python train.py --n_layer=10 --d_model=256 --n_head=2 --n_kv_head=1 --head_dim=64 --d_mlp=1024 --vocab_size=3333 --activation="swiglu" --norm="rmsnorm" --norm_place="pre" --norm_eps=1e-06 --positions="rope" --rope_base=10000.0 --rope_fraction=1.0 --qk_norm=false --attn_scale=0.125 --bias="none" --tie_embeddings=true --parallel_block=false --init="normal" --init_std_qkv=0.0736 --init_std_o=0.0 --init_std_up=0.0736 --init_std_down=0.0 --optimizer="muon_variant" --lr=0.00364 --lr_mult_down=2.0 --beta1=0.95 --lr_head=0.00792 --grad_clip=1.0 --warmup_steps=200 --schedule="cos" --final_lr_fraction=0.1 --batch_tokens=131072 --seq_len=1024 --doc_mask=true --train_tokens=632600000 --steps=4827 --dataset="wikipedia_en"
MLP neurons of a small language model. Each row is named by its layer, matrix (down: output weights) and neuron, and shows model dimensions 64-127. Each number is 50 + 12 x the weight over its row's rms, rounded and kept within 0 to 99. A neuron's up and down rows have the sign that makes its largest values positive.
Before each neuron's rows, "fires before" lists the tokens most often just after its 100 highest values on Wikipedia text that the model never trained on. A number after a token or word is its count.

fires before: "2 " 25, "2" 23, "1 " 13, "1" 13, "3 " 8, "3" 5
L7.down1002:27 49 49 43 28 58 61 65 44 56 59 48 42 45 52 59 64 62 52 49 60 78 56 32 41 47 38 34 58 58 60 50 34 51 49 54 45 49 50 54 67 58 47 58 50 48 52 66 49 30 62 37 47 41 67 39 65 60 61 54 67 35 56 63

fires before: "of " 17, "and " 16, "in " 8, "to " 6, "for " 4, "from " 4
L4.down236:40 45 66 62 33 55 36 46 48 42 51 65 55 69 36 43 23 32 40 24 69 62 67 43 35 71 38 64 60 60 58 55 52 45 67 46 39 49 65 34 64 33 49 51 56 49 65 37 54 52 66 53 60 37 42 75 48 65 47 40 51 43 37 67

fires before: "the " 22, "of " 16, "than " 6, "is" 5, ": " 4
L5.down448:43 46 52 75 43 56 48 56 44 51 46 39 25 40 65 60 57 47 51 76 62 72 36 57 42 61 51 49 45 41 62 64 40 53 78 78 29 34 54 38 43 43 73 35 57 50 37 41 63 52 58 50 34 36 48 42 61 49 57 54 47 52 46 46

fires before: "of " 20, "to " 13, "with " 9, "in " 9, "between " 4
L4.down245:62 46 40 59 49 54 36 36 59 54 68 61 36 47 48 50 47 38 49 29 41 49 51 45 61 40 70 61 68 19 59 26 48 52 60 47 52 48 63 56 48 30 39 53 61 48 67 63 48 76 70 52 23 60 48 68 58 30 36 17 45 44 55 40

fires before: ", " 29, ". " 21, "." 6, ": " 5
L5.down843:43 46 29 36 40 47 69 47 70 55 60 46 39 57 47 77 52 56 59 58 44 64 47 50 52 33 52 54 43 59 54 40 57 54 46 59 54 53 31 51 63 41 33 37 43 50 54 51 40 44 44 36 42 67 39 52 50 54 53 14 74 69 40 46

fires before: "s " 26, "t " 16, "ve " 4, "l" 4
L5.down165:49 32 45 65 58 42 32 66 56 40 55 61 32 62 34 50 54 44 48 54 60 65 53 38 53 37 55 58 45 44 60 65 47 46 63 44 55 56 65 47 67 46 47 42 68 62 50 58 51 40 51 52 57 52 55 46 40 38 49 32 49 59 78 70

fires before: "y " 11, "ant " 11, "ed " 10, "ation " 8, "ing " 6, "ants " 5
L7.down306:56 36 71 23 35 35 53 75 49 66 46 55 60 39 54 50 52 50 61 47 16 56 54 53 30 64 18 34 52 34 49 54 44 50 40 45 53 30 49 61 69 44 48 67 43 64 51 39 52 38 42 69 61 37 49 53 39 43 45 90 41 38 60 52

fires before: "″" 26, "\n" 12, "′" 11, "'" 7, "–" 6, "', " 5
L5.down874:59 42 38 58 45 46 73 45 52 55 68 47 37 61 42 58 57 55 56 34 40 46 72 47 54 68 31 52 67 59 45 46 48 75 68 64 45 66 52 49 43 49 38 40 33 48 48 54 60 56 59 52 49 61 63 45 58 48 67 70 62 72 64 48

fires before: "s " 88
L4.down983:55 59 58 45 36 47 52 33 38 57 67 74 27 53 67 38 67 32 49 57 52 63 61 34 23 48 42 50 48 35 63 60 48 62 49 58 52 43 43 40 67 56 44 34 58 80 45 56 38 57 60 44 41 64 36 43 44 49 37 44 45 67 54 62

fires before: "s " 46, "y " 4
L7.down842:38 34 55 64 37 53 55 42 55 42 31 42 25 40 51 38 52 57 53 84 38 42 47 62 47 48 46 64 51 43 36 55 44 56 27 54 50 36 47 66 69 39 65 55 73 43 56 53 56 62 40 46 81 57 56 45 56 47 26 19 46 60 58 43

fires before: ": " 17, "\n" 16, "–" 13, "lege" 4, "ed " 4
L7.down997:53 40 57 44 48 49 68 39 37 57 32 50 55 44 57 49 46 54 48 56 49 61 55 39 60 61 67 40 63 41 71 65 66 43 44 46 40 63 63 40 47 53 52 43 32 42 51 60 39 24 40 38 50 64 46 26 48 73 44 30 41 44 65 77

fires before: "of " 21, "in " 10, "and " 9, "for " 8, "at " 4
L7.down627:57 46 45 56 63 57 55 40 21 53 52 34 45 56 83 36 47 44 45 62 50 51 58 25 64 49 32 34 54 41 48 45 52 48 66 61 52 46 62 67 61 57 46 57 66 52 39 57 31 57 44 61 57 46 77 44 50 56 61 00 62 46 55 62

fires before: "| " 39, "of " 7, "to " 6, "and " 4
L5.down382:42 61 50 47 56 68 46 55 50 50 39 51 54 42 43 55 59 45 59 47 68 48 63 43 45 36 44 52 72 39 53 57 39 44 53 64 56 28 57 27 51 56 58 42 48 54 67 45 59 68 63 31 67 48 50 32 58 52 36 08 50 40 43 50

fires before: "ed " 15, "ts " 10, "e " 8, "ing " 7, "tion" 6, "ch" 6
L5.down555:57 41 55 47 41 46 55 59 34 49 35 73 38 76 44 57 70 43 53 57 47 50 39 67 54 57 32 42 60 39 32 23 56 52 51 69 73 47 53 41 52 34 63 27 34 56 43 41 62 58 41 58 51 47 51 56 47 58 40 60 45 53 64 65

fires before: "ed " 21, "es" 12, "ing " 12, "ial " 6, "ers " 5
L5.down1019:40 50 25 42 33 74 47 63 54 51 37 70 43 31 65 49 69 72 56 57 34 51 31 56 47 45 53 46 61 43 29 63 60 50 19 34 53 44 30 41 47 65 45 48 56 45 41 46 46 76 59 66 51 55 40 45 45 79 54 42 57 43 65 33

fires before: "\n" 40, "\n\n" 25
L5.down593:62 63 35 42 39 43 64 47 52 29 34 43 60 18 51 42 49 44 66 58 72 54 56 65 53 30 38 52 63 55 52 56 58 62 62 49 43 52 53 59 48 38 70 38 52 33 52 42 42 40 63 45 53 56 42 50 49 53 77 72 38 36 59 58

fires before: "ing " 24, "e " 7, "s " 6, "m" 6, "ed " 4, "n " 4
L5.down785:65 43 55 52 55 67 79 52 44 50 59 53 33 41 61 69 66 66 49 55 35 33 32 41 38 79 27 32 44 59 49 33 72 55 53 65 41 49 44 28 63 49 52 56 60 44 31 61 61 66 30 70 32 41 64 60 74 58 74 49 40 39 42 47

fires before: ": " 43, "by" 7, "s" 7
L4.down911:27 35 44 88 63 63 46 30 45 38 40 57 41 44 42 63 53 42 32 31 45 40 53 53 48 63 70 52 56 54 73 57 44 53 59 62 68 52 49 51 40 48 76 49 43 51 43 42 47 46 41 66 53 35 58 40 41 51 44 35 42 27 38 74

fires before: "to " 31, "ation " 10, "ort" 7, "of " 4, "ace " 4
L4.down235:58 60 70 49 63 45 48 56 44 57 31 31 52 67 37 57 59 72 66 60 38 44 80 41 48 48 54 42 54 34 42 60 70 59 55 49 45 54 77 42 46 48 51 69 49 49 42 61 54 44 78 28 23 50 62 37 53 41 53 56 62 26 56 32

fires before: "he " 18, "of " 13, "the " 12, "it " 9, "to " 8
L7.down660:41 43 53 65 35 57 38 55 52 49 49 54 58 68 50 40 41 42 62 54 38 53 59 36 55 46 50 56 36 64 48 64 23 48 36 45 43 73 60 29 48 39 37 45 53 48 39 68 87 57 55 31 50 68 80 51 40 48 55 31 50 17 62 60

fires before: "0 " 25, "Gold " 17, "1 " 13, "2 " 11
L7.down275:28 54 51 61 53 45 60 57 57 42 55 52 71 34 45 67 46 55 33 52 64 53 60 41 60 43 42 54 28 47 47 58 45 46 39 63 60 44 42 62 52 66 75 34 70 47 65 46 78 43 63 52 57 42 52 40 40 65 68 38 41 34 53 52

fires before: "of " 32, "was " 12, "on " 8, "to " 7, "in " 5
L5.down521:58 35 55 46 62 41 48 37 40 50 44 55 24 68 50 57 37 47 44 64 50 56 72 55 49 43 71 61 65 45 53 42 49 58 49 59 50 54 39 63 45 38 19 35 69 29 56 52 54 61 56 56 58 59 29 55 60 43 58 02 51 51 49 51

fires before: "; " 50, "″" 9, ": " 7
L5.down782:64 41 62 75 81 69 47 48 54 45 56 37 44 47 43 47 45 51 36 36 69 58 39 52 61 34 66 34 48 44 53 49 43 55 72 45 30 61 35 61 54 39 67 41 64 65 22 62 59 58 61 45 38 42 77 37 51 59 43 66 42 55 32 54

fires before: "| " 23, "AR" 9, "|---|---|---|---|" 7, "|---|---|" 6, "|---|---|---|" 6, ": " 5
L4.down30:41 37 51 51 42 66 60 21 49 27 31 65 54 51 42 57 26 65 53 57 49 36 33 47 60 46 39 49 41 51 43 66 43 56 55 58 22 38 45 55 66 45 57 45 40 35 53 59 29 34 56 40 39 48 48 27 48 33 42 00 67 31 46 62

fires before: "\n" 49, "\n\n" 40
L4.down375:38 45 32 36 58 46 40 44 49 48 54 50 54 36 47 39 65 72 41 34 48 45 50 46 52 53 41 45 40 51 62 41 55 60 45 55 58 55 28 42 55 55 57 47 82 56 41 44 43 48 40 52 64 20 39 42 40 41 77 67 43 73 51 62

fires before: "1" 16, "2" 13, "0" 11, "4" 10, "6" 9
L7.down377:34 47 53 45 68 52 55 68 47 45 51 51 70 21 71 59 67 52 39 67 55 38 56 20 57 56 41 43 56 50 43 47 74 50 49 45 59 29 61 65 49 45 38 48 35 35 64 51 35 50 51 53 88 43 77 48 53 53 70 21 50 59 47 77

fires before: "es " 10, "es" 10, "e " 9, "i" 7, "ial " 7, "e" 7
L7.down768:58 60 54 50 50 60 56 64 35 48 39 51 39 46 38 55 37 38 65 40 32 43 41 56 62 77 17 52 64 35 50 47 76 75 43 55 39 49 62 40 55 48 43 40 48 59 47 50 23 51 66 66 50 55 68 56 62 81 40 31 36 39 90 54

fires before: "\n" 16, "\n  " 10, "'" 9, "', " 9, "\n\n" 6, "s " 5
L4.down961:55 50 40 71 56 43 29 45 50 44 50 41 51 48 29 35 40 55 57 59 45 49 67 48 47 46 67 21 44 66 51 48 40 41 59 33 50 52 58 48 21 60 73 45 41 56 45 29 42 42 59 28 57 39 32 45 58 48 54 35 71 33 66 56

fires before: "to " 16, "of " 13, "and " 12, "in " 11, "for " 5
L5.down723:44 41 26 39 53 40 52 53 52 54 40 61 56 55 58 47 45 50 52 51 49 68 33 65 50 45 82 46 32 20 68 62 76 40 53 53 73 39 41 59 31 45 52 37 44 40 46 51 38 36 50 66 34 47 20 46 42 45 54 15 55 46 64 61

fires before: "| " 31, ": " 16, ". " 8, "u " 6, "(" 4
L7.down771:40 43 50 45 46 40 60 65 45 57 45 42 47 45 47 55 37 53 75 34 59 41 43 36 41 47 79 51 26 65 43 83 53 41 56 47 39 56 46 56 36 54 38 61 50 44 55 32 46 39 53 50 38 49 42 59 36 43 51 23 37 89 58 56

fires before: "s " 39, "out " 7, ", " 5, "of " 5, "in " 5
L4.down93:71 62 55 49 61 55 36 47 44 43 64 57 43 42 46 51 38 53 38 40 67 48 68 41 61 60 41 58 52 49 76 60 33 55 54 54 47 38 55 44 68 34 67 56 68 41 75 39 42 38 50 52 63 52 48 50 52 39 37 43 55 33 50 52

fires before: "of " 31, "ated " 7, ". " 6, "and " 6
L7.down872:46 53 49 44 55 51 57 63 47 66 22 37 50 51 62 69 54 36 44 42 47 35 47 34 31 31 62 55 40 33 60 34 48 24 64 58 47 58 41 56 57 54 53 45 47 46 56 44 55 49 43 48 47 36 64 61 34 51 37 13 39 71 46 43

fires before: "′" 29, "″" 13, "b" 10, "ace " 4
L5.down418:29 39 58 34 55 47 49 44 55 59 71 40 58 52 47 53 63 57 44 60 54 23 55 30 66 50 41 39 41 59 43 37 41 26 39 50 38 63 27 44 27 31 40 46 52 45 67 47 52 59 51 37 53 71 41 58 71 46 64 66 68 47 48 44

fires before: ", " 14, "." 10, "with " 9, "in " 9, ". " 9, "as " 7
L7.down665:51 57 54 43 37 57 31 45 43 45 67 25 54 40 61 30 50 47 58 39 46 48 72 46 48 67 60 40 37 56 47 54 44 36 48 57 52 45 53 58 37 41 31 49 49 69 53 49 52 56 47 60 54 64 26 37 43 66 48 76 80 55 52 67

fires before: "by " 28, "as " 20, "in " 14, "of " 6
L7.down291:66 34 47 46 47 48 49 60 60 46 51 30 27 71 57 48 49 57 33 34 42 51 77 47 61 53 58 42 43 32 45 42 34 45 63 63 37 50 54 56 44 48 33 43 50 40 19 35 35 64 62 42 82 64 32 46 45 52 34 67 58 41 44 46

fires before: ", " 33, "s " 10, "'" 6, "." 5, ". " 5, "s" 4
L7.down0:36 40 40 35 68 68 53 40 64 56 56 41 23 72 36 56 51 52 33 57 55 47 36 47 44 56 25 39 59 36 40 50 66 45 30 47 49 43 65 44 41 38 82 60 50 39 53 50 49 64 37 60 69 44 59 56 61 37 46 39 56 69 53 46

fires before: "." 33, "| " 21, "(" 11
L7.down812:55 53 48 44 63 61 56 52 67 23 71 43 39 46 49 54 46 47 30 49 54 46 43 64 42 54 78 45 54 53 55 72 64 35 44 66 65 54 52 67 53 38 54 48 57 37 58 40 27 40 34 46 37 65 59 62 54 52 50 28 42 51 61 58

fires before: "| " 17, "\n" 11, "and " 10, "\n  " 7, "(" 6, "|" 5
L5.down105:41 16 31 46 41 51 55 60 57 55 47 55 61 44 57 36 49 73 57 30 41 40 43 50 45 63 36 45 27 70 41 69 55 55 49 69 67 54 58 43 48 59 41 55 61 53 57 61 61 34 30 24 44 49 35 32 55 54 42 14 39 53 57 72